Part of a small language model's weights: MLP 704 GeGLU.
MLP neurons of a small language model. Each row is named by its layer, matrix (down: output weights) and neuron, and shows model dimensions 64-191. Each number is 128 + 24 x the weight over its row's rms, rounded and kept within 0 to 255. A neuron's up and down rows have the sign that makes its largest values positive.
After each neuron's rows, "fires before" lists the tokens most often just after its 100 highest values on Wikipedia text that the model never trained on. A number after a token or word is its count.

L14.down153 [109 128 109 150 101 130 172 119 105 128 119 140 191 149 121 124 129  87 130 138 139 161 136 147 109 127  99 144 122 103 169 125 116  84  75 127 149 141 129 153  88  95 139 129 133 129 120 140 118 164 116 120 117  93  93 115 139 135 132 142 129 143  75 174 136 111 124 168 152 136 124 160 111 144 137 154 121  95  99 101 136 110 150 133 145 136 149 129 186 143 103 117 142 153 154 167 109 141 156 154 138 123 106 164 111 122  87 114 148 122 120 126 133 122 105 168 100  93  84 141 100 115 102 107 146 124 117 163]
fires before: "\n" 47, " " 14, "," 8, ";" 8, " (" 5, ":" 4

L14.down2 [137 113 131 143 135 164  84 199 151 134 160 134 136 117 157 115 145 122 111 120 114 157 138 124 121 147 134 119 102 175 143 121 121  95 120 143 111 113 116 136 145 179 122 132 122 124 116 119 104 181 127 140 121 142 125  90 107 180 135 125 140 126 110 164 143 149 129 131 122 115 122 148 141 110 162 127 143  92 101 146 172 117 118 137  84 104 102  89 149 140 204 114 152 118 112 157  80 127  94 159 144 133 126 146 134 111 116 138 141 135 136 116 146 113 175 129  95  99 112 118 175 133 113 125  97 118 121  96]
fires before: "5" 35, "0" 19, "2" 17, "4" 14, "1" 7, "3" 5

L14.down499 [135 135 126 142 101 110 115 115 111 149 172 133 119 108 103 135 123 141 111 142 124 143 133 157 162 128 130 138 127 133  87 145  77 153 131 114 146 102 161 155 163 169 159 167 109  93 108  85 103 133 140 101 107 131 121 144 146 170 114 104 139 102  99 106 146 132 105 149 148 166 154 112 106  96 149 116 133 162 113 158 152 167  99  91  94 107 144 172  86 121 146 129 155 129 120 105  97 148 128 100 135 118 117 116 167 103 146 126  87 131 150 188 143 174 136 118 170 118 169 113 133 137 145 108 161 142 111 194]
fires before: " " 35, " \"" 16, " FW" 5, "|" 4

L14.down88 [123 144 123 101  98 134 122 138  95 169 128 121 116 112 117 126 138 162  88 137 131 118 125 138  94 125 168 130 117 126 155 123  89 117 126 159 121 158 120 119  85 119 129 115 134 166 152 166 176 175  98 153 180 145 125 140 111  94 121 101 122 101 147 168 129  99 147 136 111 164 136  99 102 146 142 120 152 106 123 142 164 158 103 151 112 150 126 150 112 140 130 116 120 117 126 123 149 178 114 118 116  95  79 127 157 102  85 131 133 110 129 148 134 176 156 107 106  96 176 114 185  87 160 104 156 137 141 125]
fires before: " " 98

L13.down1 [130 114 133  88 173 170 102 142 123 129 122 103 119 103 157  90 119 160 117 118  87  69 105 122 107 155 161 119 167 157 114 152 112 135 112 121 155 125 130 112 168 146 151 116 123 122 151 121 158 147 157 119  90 110 142 138 136 110 113 131 158 112 109 128 176  95 143 140 108  70 165 130 129 130  90 112 166 138 135 168 148 169 121 131 135 165 172  90  80 140 110 147 187 153 106 169 161 137 125 109 164 167  95 132 116 105 115 110 128 132 141 102 108 103 127 170 129 158 124 148 138 149 103 161 153 116 114  53]
fires before: "1" 14, "8" 13, "7" 13, "3" 12, "6" 10, "2" 9

L14.down289 [133 107 132 134 132  98 140 118 135 117 175 100 121 130 134 135 160 107 122 171 101 151 161  96 129 120 138 169  83 151 177 136 146  75  97  99 178 148 134 120 101 116 146 125 105 116 137  91 117 123  81 147 129 152 104  87  91 139 113 144 143 133 100  96 125 143  77 136 115  91 118 124 132 129 128 144  87 157 152  86 134 135 114 138 136 122 113 159 111 132 153 123 130 157 142 149 158 150 122 162 153 121 136 117 120 136  97 134 111  94 112 178  99 106 128 165 151 114  97 133 142 109 110 124 124 112 124  91]
fires before: "8" 16, "2" 16, "1" 11, "0" 11, "3" 11, "7" 8

L14.down676 [174 131 125  99 126 117 141 119 104 141 103 156  98  89 159 151 111 184 134 114 102 112 138 176 108 133 118 130 119 131 159 124 140 134 132 147 168  70 164 143 130 116 152  83 169 133 167 138 108 148 149 106 114 114 106 158 143 119 148 143 123 139  95  99 108  81  96 111 118 175  59 152 106 122 151 129 137 171 105 115 154 107 100 145 137 130 133 118 105  95 122 122 116 111 110 166 100 149 168 107  91 114 174 132 123 134 116 131 154  87  98 165 130  92 149 138 116 121  96 134 140 153 154 122 170 131 103 151]
fires before: "\n" 100

L2.down662 [111 159 104 110 150 138 144 110 122 136 130 114 110 123 135 142 147 158 106 136 127 154 122 144 121 109  92 122 122 108 126 146 120 142 113 110  82 110 119  77 128 158 170 163 169 100 162 145 159 116 124 124 123 197 147 114  93 173 114  77 169 101 159 135 137 128 122 104 123 127 120 127 142 164 108 137 122 120 164 134 168 141 138 136 140 121 131 115 109 148 146  86 101 126 119 138 179 116 146 173 119  91 105 112 177 152  89 115 157 104 148 125 110  98 125 111  99  99 185 136 164 140 109 130 148  80 114 169]
fires before: "=" 29, "==" 14, "===" 13

L2.down119 [134 132 134 177 149 118 141 184  89 122 144 171 138 133 103 171 136 123  64 136 104 128 146  66 122 132 125 143 139 154 107 107 125 148  96 112 130 130 133 144  92 105 172 130 122 118 151 181  66 128 134 106 115 116 143 114 121 117  84 121 135 114 114 124 119 151  90  96 103  70 154 116 103 126 127 174 167  89  85 155 120 137 100 138 139 106 101 115 113 166 119  88 133 119 114 148 103 141  78 116 167 146  82 158 131  78 128 100 133 103 130 151 144 119 149 130 123 134 128 152 148 132  84 141 120  79 112 104]
fires before: "1" 38, "2" 37, "0" 21

L10.down371 [122 121  90 140 155 152 103 132 176 131 148 163 149 147 103 143 134 147 180 106 135 116 158 108 142 115 119 134 120 124 154 119 130  65 150 131 125 124 147 140 142 128 151 125 132 160 139 115 101 152 123 170 141 152 153 127 161 142  93 135 115 148 143 124  91 174 142 127 162 129 167 125 106 121 133 123  94 107 104 128 172 129 174 121 113 114 156 124 143 100 151 137 179 140 132 126  70 163 109 114 113 145  68 146 121 110  98 170 123 124 179 193 110 138 141  95 141 135 136  97 112  86 178 126 120 152 110 121]
fires before: "0" 27, "1" 26, "2" 17, "3" 15, "5" 9

L13.down265 [101 144 103 152 149 110 112 143  91 148 103 119 144 122 102 141 125  90 121 124 142 123 140 172 127 100 179 120  76 147 140 132 110 160 121  94  83 118 129 140 117 165 129 152 104 103 132 157 130 155 134  96 155 113 135 124 104 119 117 100 143 128 142 152 161 137 154 109 189 115  93 125 106 159 162 111  83 145 132 126 105  95 110 131 127 142 120 126  92 108 151 159 163 138 163 149 135 193 105  88 131 154 113 130 130 128 148 126 118 122 136 125 149 168 145 118  92 129  90 126 155 146 141 136 106 174 147 153]
fires before: "2" 26, "4" 14, "1" 10, "5" 6, "3" 6

L7.down412 [122 201 141 182 122 174 143 150  96 103 172 146  99 152 118 106 136  96 127  90 148 152 140 127 142 146  84 115 130 115 140 150 135  99 120 152 143 155 105 155 121 136 161 130 112 120 180 126 106  85 122 134  90 100 133 112 154 125 104 103 127 115 147 131 138 120 145 138 105  87 100 131 133 140 141 149 149 115 137 140 141 152  74 133 173 120 137 142 127 114 150 122 156 130 114 138 116 123  56 145 134 134  90 148  81 108 146 156 122 155 113 107 140  94 165  85 106  83 101  93 104 140  95 121 138 145 146 112]
fires before: "0" 38, "1" 29, "2" 29

L13.down326 [105 126 107 133 134  86 126 107 121 147 137 122 134 165 129 149 138 162 148 108 160 103 114 116 166 108 138 105 115 141 138 128 133 159  98  76 101 138 122 141 123  72 160  92 115 135 115 126 105 122 159 104 131 140 151 109  88 142  64 159 148 125 117 135 136 105 126 109 150 116 140 134 108 112  95 143 118 119 114 128 116 100 101 123 121 138 115  76 170 134 115 129 146 137 111 153 111 154 133 136 158 133 100 111 112 145 127 125 162 167 104 155 129 124  87 131 119 126 143  86 118 115 139 146  95 187 104 108]
fires before: "1" 42, "0" 19, "3" 7, "6" 6, "4" 4

L14.down585 [125 147 146 144 162 150 146 118 154 100 152 114 121  88 141 149 154 162 109 153 139 145 123 121 146 139 136 132 115 134 131 121 163 143 116 103 153 153 119 146 152 156 156 141 128 185 143 109 159 117 125 112  85 134 132 111 127  93 132 127 140 114 152 124 114  85 136 133 135 150 131 145 108 121 146 101 102 113 110 135 109 170 120 130 128 128 120 117 193  91 116 119 116 116 139 171 155 139 136 140 107 146 127 197 105 118 106 117 101 149 108 202 117 106 153 107 156 140 116 116 131 148 164 131 141 125 135 179]
fires before: "\n" 100

L10.down130 [ 78 152 135 149 142 145 153 134  83 127  85 135 108 129  78  70 109 152 121 159 128  99 106  99 119 131 109 134 182 163 159 129 144 112 119 138 101 121 128 130 101 135 166  87 127 122 120 129 122 156 118 126 122 140 143 119 131 108 110 148 168 139 143  89 133  94 146 147 104 136 103 120 126 123 134 104 159 117 118 188 135 123 121 160 149 123 135 102 166 179 117 142 122 160 156 138 144  84 109 131 140 105 107 110 123 138  89 126 121 144 112 184 139 131 148 126 136 170  98 125 127  89 139 112 137 153 124 117]
fires before: "1" 28, "0" 27, "2" 26, "3" 8

L6.down430 [142 134  84 115 162 144 142 135 134 144 135  97  82 116 163 150  90 126  84 141 143 155 137 151 136 106 131 126  87 119 175 154 111 119 152 146 135 118 131 147  99 112 115 117 136  98 142 118 116 112 105 121 193 124 122 111  77 139  85  99 139 104 135 155 127 157 119 126 106 127 157 125 151 156 136 121 115  93  91 105 152 184 105 166  84 138 152  85 112 151 125 145 126 155  68 143 138 119 135 180 123  65 109 118 142 101 136  88 145 151 121 145 129 115 176 111 119 128 152 131 124 131  92 128 151 136 114 126]
fires before: "==" 32, "In" 17, "The" 5, "From" 4, "He" 4

L2.down366 [175 114  56  81  92 116 111 121 137 119 108 146 157 131 113 118 146 161 129  94 121 116  91 132 119 145 125 111 103 120 126 132 152 128 118 111 142 122 143  88 146 120 130 151 136 114 134 146 130  96 115 113 126 179 172 133 131 102 122 101 167 132 137 143 137 107 162 185 112 106  95 116 127 142 123 115 100 103 112 120 114 114 106 140 115 145 146 143 144 117  94 137 140 134 125 108  72 175 114 100 126 128 123 148 133 126 102 142 114 110 126 137 118 155  98 114  94 164 170 123 105 159  83 119 150 164 140 139]
fires before: " |" 58, "s" 5, "." 4, " of" 4, " " 4

L14.down645 [155 131 162 141 140 151 145 122 129 120 134 129 136 107 121 138 110 175  67 114 131  96 126  96 158 150 140 127  86 151 140  86 116 112  96 109 148 129 124 130 144 150 197 162 136 115 144 139  96 114 159 132 173 147 138 107  93 122 108 184 140 135 132 100 110 125 160 116 123 163  86 181 147 108 134 124 163 161 137 104 117 124 157 143  96  73  86 139  88  90  87 107 121 161 115 182  97 146 117 148 119 164 125 131 104 139 140 170  87 141 145 124 141 139 137 161 126  91 123 128 170 101 108 100 138  87 137 169]
fires before: "\n" 96

L9.down137 [ 78  91 163 118 192 115 110 105 140 144 115 130 155 143 130 117 138  90 156 113 153 132 114 131 152 118 151 109 112 124 175 120 153  93 181 124 120 134 132 151 126 137 139 102 137 113 138 139 133 102 139 146 145 198 136 162 162 149 141 177 172 120 121 104 117 165 133 117  96 121 140 174 101 101 132 122 106 163 169 123 145 145 159 154 124 122  98 121 157 123 106 140 141 180 109 126 127 163 130 163 176 180 128 149 160 128 128 116 168 119  89 161 133  98  88 118 126 184 124 115 106 114 142 131 117 142  93 151]
fires before: "1" 17, "2" 15, " |" 9, "-" 9, "3" 6, "5" 4

L7.down228 [158 139 121 140 133 129 119 136 110 142 104 144 143  80 151 144 103 138 114 160 199 126 106 171 143 143 121 120 112 141 103 126 151 113 129 107 118 126 135 139 153 119 141 123 150 153 123  99  87 132 111 170 110 104 119 148 113 138 130 146 121  79 166 131 106 154 123 104 131 105 162 112 148  70 127 161 152 135 121 138 117 180 148  88 138  68 131 124 205 189 101 165 132 115 114 125 131 123 149 119 144 115 120 102 130 138 133 146 144  87 156 154 174 181  94 146 105 151 113 154 113 115 112 104 132 130 126  98]
fires before: "\n" 45, ":" 12, ")" 11, "---|---|---|---|" 8, "s" 7

L11.down275 [119 103 138 140  94 118 121 120 118 120 133 150 116 143 141 150 145  86 116 114 163 135 137 104  95 127 103 135 104  88 131 117 153 115 140  94  71 141 116 117 122  80 152 105 103 158 144 120 103 109  70 127 107 129 106 170 113 153 134 113 121 136 133 134 137 163 135 121 108  82 127 151 136 123 174  92 169 117  72 147 137 157 106  84 153 115 144 100 135 150 118 135 114  91 158 133 146  93 113 101 111 158 109 132 127 139 112 148 109 122 114 162 108 102 107 118 117 110 129 142 129 138 109 154 141 144 115 138]
fires before: " |" 42, "." 20, " in" 6, ":" 5, "–" 4, " mi" 4

L13.down522 [156 159  94 124 104 140 135 110 134 109 120 115 138 109 117 160 114 100 144 137 148 170 122 133 123 110  80 130 116 170 118 111 145 108  64 109 127 128 156 102 162 129 168 150 141 151 143  99 152 129 114 109 114  85 108 107 130 157 134 139 127 150 121 129 144 141 112 167 104 122  98 163 113 110 142 145  77 168 144 126 103 125 116 163 153 146 131 219 149 130 145 111 115 117 104 133 117  89 104 136 135 160 159 115 107 132 117 112  92 159  78 145 149 109 179 123  92 115 114 152 114 117 125 144 139 113 134 135]
fires before: "1" 23, "born" 21, "9" 11, "8" 11, " Su" 4

L3.down400 [117  89 167 128 129  97 127 125  93 153 135 145 133 110  90 139 143 124 126 145 117 133 147  98 176 114 118 125 132 111 123  85  91  99 130 138 120 138 115 105 105 139 151 151 137 119 103  94 120 116 140 177 122 142 131 121 149 155 128 123 173 107 130 112 129 190 147  91 131 135 134 151 132 152  99 124 116 137 165 110 138 120 159  83 150  69 115 140  97 153 119 118 116 150 135 151 114 138 140 144 109  87 106 134 149 136 122 101 137 137 124 122 118 106 134  98 156 146 128  95 125 139 127  75 153 103 158 110]
fires before: "==" 28, "=" 19, "===" 16

L13.down643 [125 106 128 142  80 147 124 113 132 129 154  77 119 173 123 131  99 109 119 103 134 121 134 157 109 129 157 134 120 131 134 144 124  61  84 121 163 116 131 119 143 143 147 166 111 110 134 146  80 167 111 112 156 152 123 153 125  97 138 143  65 104 155 111 150 112 125 134 141 152 175 138 149 157 126 127 154 125 123 135 115 190 120 159 117 107 183 158 177 159 158 150 140 171 194 137 134 131 107 103 157 143  67 146 146 159 121 131 125 121 143 126 140 144 128 115 123 118 152 106 145  92 153 132 174 106 121 157]
fires before: "s" 48, "TV" 5, "based" 4

L14.down683 [149 117 170 148 122  98 173 137  69 114 136 118 113 100 144 175 120 175 138 121 163 133  94 150 137 112 157 124 138 133 161 107 171 165  94 120 114 146 113 105 166 128 168 122 141 115 145 123 108 158 126 125 168 165 123 120 118  97 157 147 111 157 132 131 147 113 146  87 135 118  92 133 131 108 147 147 109 138 117  87 136 145 102 131 122 124 122  75 145  84 100 126 158  89 124 158 154 108 136 172 108 126 127 118 117 125 106 102 119 126  91 170 116 163 132 170 147 150 127 105 129 118 105 104 117 138  76 212]
fires before: "\n" 100

L6.down354 [114 147 151 143 132 136 119 109 130 128 162 126 112 117 145 127 109 153 109 130 147 134 124 118 121 169  97 140  86 146 138 115  78 167  66 128 105 158 156 128 126 118 176 125 132 154 105 110 110 163 126 103  90 138 107 108  92 136  81 118 143 165 150 176 178 109 144 135 171  96 161 161 117 133 119 165 176  56 118 132  82 102 116  87  98 125  83 146 139 169 102 126 100 123 154 107 132 140 133 127 130 162 140 108 125 126  90 150 111 106 152 140 113 120 120 132 107 131 164 126 129  87  96 137 156 101  99 121]
fires before: " " 40, "0" 27, "2" 26, "1" 7

L7.down202 [109 118 119 132 159 164 158 119 122 111 202 138  90 132 109 135 125 141 123 140 147 133 130 130 155 103 124 159 158 128  81 145 152 161  60 127 133 173  99 105 159  85 126 122 149 135  99 132 119 103 120 161  98 104 138 149 133 119 152 122  75 138 147 153 140 136 143 154 156 121 125 145 136 150 110 120 113 125 141 128 187 146 106 138 183 159 147 100 114 121 115 110 130 126 123 139 120 113 104 102 122 100 160 168 121 104 117 129 128 129 161 108 126 135 117 121 114 109 158 132 172 134 140 124 112 126 115 178]
fires before: "s" 69, ":" 5

L14.down528 [109 103 146 126 113 116 105  79 139 167 132 116 114 118 120 111 123 154 112 119 128 101 148 103  86 146 144 150 115  97 104 113 135 129 151 123 110 114 147 114 122 112 129 153 100 116 114 157 133 114 135 110 108 131 158 124 170 136  93 116 138 128 153 128 131 126 144 122 111 147 145 126 117 162 138  99 118  86 125 139 134 114  98 144 103 126 145 186 116 130 125 111 158 165 101 104  71 146 134 106 105 148  72  85 160  80 114 162 118 143 160 117 143 100 127 127 117  79 132 126 136 131 158 113 151 138 138 118]
fires before: " " 69, " $" 12

L10.down241 [142 126 149 155 123 120 104 155 169 147 170 122 152 132 124 187 112  67 140 103 139 141 119 111 122  99 161 108 117 132 140 149 151 118  97 116 127 115 124 148 138 120 116 105 126 118 133 172  88 123  76 151 178 159 136 115 134 108 124 141  97 159  90 131 190 151 150 160 127 148 103 149 146 119 118 135 152  94 126 125 124 179 147 143 121 115  99 117 125 144 129 137  69 107 167 144 133 128 150 116 106  91 118 112 102 127 150 130 138 145 128  96  90 126 122 139 140 113 114 111 129 152  73  82 172 133 105 149]
fires before: "s" 79, "." 6

L2.down10 [108 135 130  98 150 129 152 125 115 102 122 107 141  97 115 106 134 126 137 123 168 114 119 139 135 127 158 142 135  98 168 171  90 120  92 118  83 153 106  96  94 112 168 135 124 101 112 106 131 120 161 165 152 171 118 123 119 123 114 129 155  97 123 111  84 130  93 127 126 138 144  81 144 105 135 124  96 112 102 111 138 118  83 123 114  90 121 114  94 109  94 104 120 130 144 135 107 141 126 115 127  44 119 163 164 165 123 116 187 138 116 112 131 125 135 107  94 141  93  81 111 137  85  80 163 131 156 103]
fires before: "\n" 33, "The" 11, "==" 8, " ==" 8, " and" 5, "===" 5

L10.down487 [107 110 111 135 134 148 101 146 154 146 163 140 102  78 132 169  87 110 138 122 123 121 123 108  89 110 162 142 127 108 149 114 116 106 134 114  99 100 120 112 146 121 150 148 121 144 120 129 124 137  99  76 160 105 114 154 175  99  86 103 144 175 111 146 140 154 138 117 131 149 143 148 140 131  96 130 126  97  97 168 122 138 149  64 142 134 133 142 137 151 152  94 145 175 130 112 112 126 192 118 145 102  85 106 115 109 124 108 134  98 104 107  72  99 139 130 149 138  98  50 110 138 125 128 132 171 111 114]
fires before: "s" 22, " " 22, " |" 20, ")" 8, "." 4

L2.down103 [134 101 149 135 132  95 139 138 151 110 116 147 162  82 159 111 106  99 117  97 158 108 156 120  87 142 176 161 120 131 121  92 136 106 142 110 139 135 154 162 162  64 128 125  96 119 165 155 131 149 140 123 108 125 151 104 153 155 113 128 142 104 112 127 140 115 138 105  91 130 110 153  59 120 126 127 138 129 129 141 130 147 137 108 161 154 154 129 138 107 115 125 147 119 143 136 150 119 106 127 119 150  84 140 142 103 140 105 130 138 115 115 120 155  91 113  93 130 118 138 106  88 108 132 128 143 132 139]
fires before: "1" 39, "2" 32, "0" 20, " |" 9

L2.down578 [134 184 136 130 144 108 123 134 140 138 163 162 120 162 106 121 121 132 152 113 126 145 123 162 163  84 122 150 133 133 100 130 133 115  52 145 129 134  86 107 117 142 108 138 160  87 159 119 162 116 136 146 121 125 152 140 108 136 118 130 134 145 154  90 121 171 140 108  87  92 137 133 124 125 123 127 149 148  94  98  98 109 182 131 133 139 103  85 120 152 127 103 116  90 116 160 167 131 125 124 114  94 175 122 140 137 133 100 146 112  73 104 117  98 173 106  81 134 150 159 158 141  93 145 126 136 144 120]
fires before: "==" 50, "The" 9, "In" 8, " ==" 6

L10.down110 [144 154 111 143 171 172 154 134 120  98 102 156  95  98  84 137  80 114 148 116 142  98 117 131 172 124 106 117 114  93 118 117 153 155 122 110 135 131 127  81  95  98 142 116 142 125 148 105 103 131 141 131 106 135 111 122 135 149 118 127 114 148 107 138 145 116  95  89 112 124 164 163 154 133 149 121  95 124  76 146 150 116 148 128 170 143 149 100 143 162  98 123 118 144 176 137 105 136 152 122 131 137 102 142 111  97 186 137 137 132 149 145 143 142 133 107 132 151 162 165 130 135 139 127 136 113 141 166]
fires before: " in" 26, " to" 8, " on" 6, " at" 5, "." 5, " with" 5

L2.down528 [122 125 119 113 106 150 157  95 108 150  97 150 131 149 106 127 173 124  61 114 121 119  75 148 114 126 118 160 154  94 190 152  77 148 133 156 103 122 118 133  91 117 150 129 124  87 167  96 136 106 141 125  97 150 129 120 111 103 127 121 130 105  90 141 130 177 138 122 123 136 126 153  71 117 112  75 127 114 128 129 150 126 152 114 138 131 136 134  97 151 147 136 121 148 152 146  95 132 116 140 111  94 137 136 154 205 149 104 153 125 123 124 111  83 139 112 131 170  69  82 111 131  80 136 149 101 150 137]
fires before: "|" 26, "===" 19, "==" 9, "1" 5, "In" 4, "-" 4

L14.down36 [112 116 122 147 131 140 158  95 143  87 143 119 128 149 128 113 115 148 128  89 108 107 125 157 110 138 178 159 140 131 118 154 111 128 124 142 133 143 142 107 120  88 157 125  94 114 130 125  90 155 102 116 115 114 150 150 127 135  87 150  87 159 155 161 104 134 146 114 151 101 191 130 116 178 100 134 126 108 105 147 143 137  75 150 132 122 142 129 177 102 107 140 162 169 150 150 149 136 150 115 153 138 143 145  67 108 106 127 103 116 117 123 126 141 171 146 132 141 126 167 178 140  99 130 115  97 122 211]
fires before: "s" 83, "ing" 5, "ed" 5, "es" 4

L14.down397 [136 150 140 125 119 102 166 148 100 133  94 132 139 119 127 108  94 145  90 121 141 145 139 141 154 104  98 115 119 139 168  86 144 141  94 127 177 113 118 121 148 123 141 104 128 176 133 143 127 151 158 126 108 142 169 143 149 138 132 163 139 131 126 127 180  81 156 131  84 127  67 156  89 154 158 135 149 185 160 106 148  99 125 112 108  76 122 117 127 117  98 126 117  95 119 149 161 168 151 141 108 142  95  99 152 172 104 147 116  95 137 144 157  81 122 166 121 131 111 147 128 167 120  90 126 147 117 125]
fires before: "\n" 100

L9.down41 [139 126 134 108 148 179 151 139 104 172 105 123 143  82 148 129 118 165 131 111 138 152 107 109 196  84 130 149 113 133 124 197 113 149 105 135  98  98 155  99 139 122 130 145 119 136 121 123 121 102 193 135 122 110 101 138 122 134 107 123 138 111 120 116 119 138 131 148 120 123 102 142  94 143 182 160  95 113 138 139 107 103 142 131 130 139 139 168 156 118 131 168 147  98 132  95 157 147 132 175  84 125 157 114 115 151 126 128 127 150 136 157 125 115 145 177 125  97 103 120 135 124 139 169 156 112 149 143]
fires before: "2" 14, "1" 12, "ment" 10, "9" 9, "5" 7, "8" 7

L11.down430 [ 91 131 130 136 173  98 147 135 156 136 111 140 140 138  92 116 134 125 130 133  88 152 103 165 144 109 161 140 113 114 136 118 120 123 131 107 142 119 100 183 115 117 115 125 137 143 161 124 115  78 149 124 117  80 137 136 120  99 113 154 128 133 132 117 133 154 148  79 167 105 179 120  98 126 167 159 135 133 100 180 121 113 135 113 156 109  80 122 121 143 176 128 144 114 142 167  84 143  79 111  96 103 113 141 139 142 106 134 129 113 140 170 147 120 115 129 154 130 167 146 139 132 105 162 120 139 136 133]
fires before: "0" 88, "1" 4

L13.down553 [113 117  99 187 146 118 119  87  96 118 146 135 119 108 119 111  98 118 122 104  85 145 149 150 180 174 119 206 112 158 126 118 159 128 123 141 194 114 159 114 124 133 163 134 152 152 160 123 141 205 141 131 115 135 130 110 154 181 120 102 144 130 145 156 133 118 165 133 161 108 116 112  97 143 151 133 107 159 104 139 131 131 123 130 117 117 142 111  90 128 124 174 150 119 151 129 123 119 122 100 167 150 162 121 122 145 148 139 100  76 158 123 177 121 138 163 133 104 143 120 170 113 121 123 109 149 114 135]
fires before: "\n" 57, "1" 13, "2" 9, "3" 4

L11.down662 [113  96 103 147 114 112 100 119 128 124 141 100 142  93 127 124 157 130  87 150 109 119 122 140 106 122 140 157 163 114 130 102 106 131 135 157 103 148 169 138 148 145 131 102 139 114 166 139 130 134 181 114 124 159 115 130 113 132 143 112  85 143 134  80 117 134 130  87  93 151 111 153 129 120 169  99 106 100 124 177 116 127 146 117 156 163 148 136 148 135 108 110 119 161 174 164 100 133 108 127 119 142 124  75 160 102 110 146 130 143 139 131  93 109  86  93 104 191 107 115 143 133  74 109  55 131 120 131]
fires before: "2" 69, "3" 14, "1" 7

L3.down250 [143 105 135 100 114  96 146 162 143  86 151 133 148 167 137 104 112 109 142 123 101  92 105 148 160  92 126 133 189 114 128 139 141 107 102 139 137 138 102 107  78 142 142 148 117 138 179 143  94 126 185 148 143 106 132 136 102 111 130 100 143 124  80 153 160 133 158 137 121 137  86 129  78 100 148 141 122 108 105 138 119 142 150 133 114  81 132 135 140  68 141 151 141 112 109 160 143 105 176 169 159 139 175 141 127  92 112 115 127 125 125 170 131 163 162 149 128 116 116 131  93 141 161 119  72 136 113 166]
fires before: " " 39, "\n" 11, ":" 6, " —" 5

L13.down596 [116 126 140 146 135 148 142 150 111 144  94 127 120 117 124 112 113 107  90 159 143 156 113 144  82 142 131 141 164 129 102 112 126 116 160 150 137 144  99  99  96 109  83  77 145 103 128 102 156 159 144 143 118  96 150 147 127 123 120 117 116 141 108 138 158 138 115 130 133 140 157 110 113 124 135 120 136  98 118 146  81 146 141 159 168 110 111 181 111 144 114 151 125 207 211 163 130 153 167 130 149 114 149 137  89  94  97 121 124 114 133 196 105 142 134 112 106 166 151 172 133  95 126 153 105 139 144 126]
fires before: "1" 28, "2" 20, "4" 8, "0" 8, "3" 7

L10.down581 [138 129 106 142 108 121 124 130  99 134 117 138 150 144 127 107 159 135 124 139 141 110 106 116 107 117 108 137 121 114  91 128 142 123 126 169 122 132 134 106 105 110 134  99 113 198 120 119 150 113 100 118  90  97 115 105 141 106 126 113 149 116 149 126 145 164  93 132 131 107 145 133  96  80  98 119 115 136  83 146 142 104 137 111 163 115 173 121 136 134 169 147 123 114 133 128 118  93 108  89 138 105 146 126 134 115 155 145 114  81 139 139 160 144  57 148 131 158 129 148 124  95 106 112 167  83  98  95]
fires before: "\n" 53, " |" 15

L6.down431 [100 146 159 150 146 122  74 100 162 149 104 105 174 139 110 136 123 155 146 162 120 177 148  57 135 107 133 129 131 161 108 129 151 108 173  86  70 102 109 122 113 127 161 169 133 146 106 142 163 102 128 150 118 148 104 155 171 130 110 137 151 138 131 153 144 135 109 133 115 131 139 112 155 151 124 143 104 108 128 136 158 149 176 133 169 139 114 163 134 104 150 114 126 104 110 139 118 153 144 113 100 151 143 121 117 124 127 115 119 153 120 193 160  92 123 104 138  81 102 127 108 114 133 141 108 120 123 102]
fires before: " |" 45, ";" 10, " " 8, " Sound" 5, " in" 4, "\n" 4

L13.down287 [ 78 141  74 158 103 121 148 122 121 181 175 121 142 125 176  99 108  98 137 155 111  97  84 136 149  84 124 146 176 156 129 100 163 142 102  98 158 102 133 152 117 146 129 124 168 127 108  85 131 117 149 122 147 141 112 112 156 130 169 161 156 159 150 118 119 175 105 145 158 148 104 130 139 175 133 140 162 123 109 175 149 143 114 120 129 166 169  88 148 142 124 104 126 199 126 143 129 161 130 145 151 141 141 148 124 134 118 175 126 139 137 154 119 133 123 146 151 125 120 130 168 147 167 127 121 138 151  87]
fires before: "3" 13, "4" 12, "6" 12, "8" 12, "5" 10, "0" 10

L14.down623 [113 112 131 145  91 137 126 122 139  87 145 102 171 152 135 139 137 127 105 156 114 145 140  87 119 100 103 153 136 127 192 113 142 113 109 153 138 145 143 109 169  83 124  84 115 124  92 144 117 144 145 126 163 114 132 102 182 140 105 147 121 136 113 103 111 160 143 147 153 110 107 158 139 255 122 155 138  82 114 122 125 108 121 163 128 133 150 233 140 152 109 140 142 141 135 118 152 150 167 156 107 132 118 117 136 144  85 146 147 123 122  74 112 101 140 135 134 115 100 158 107 135 121 129  88 157 148  72]
fires before: "." 33, "," 24, " in" 5, " (" 4, " to" 4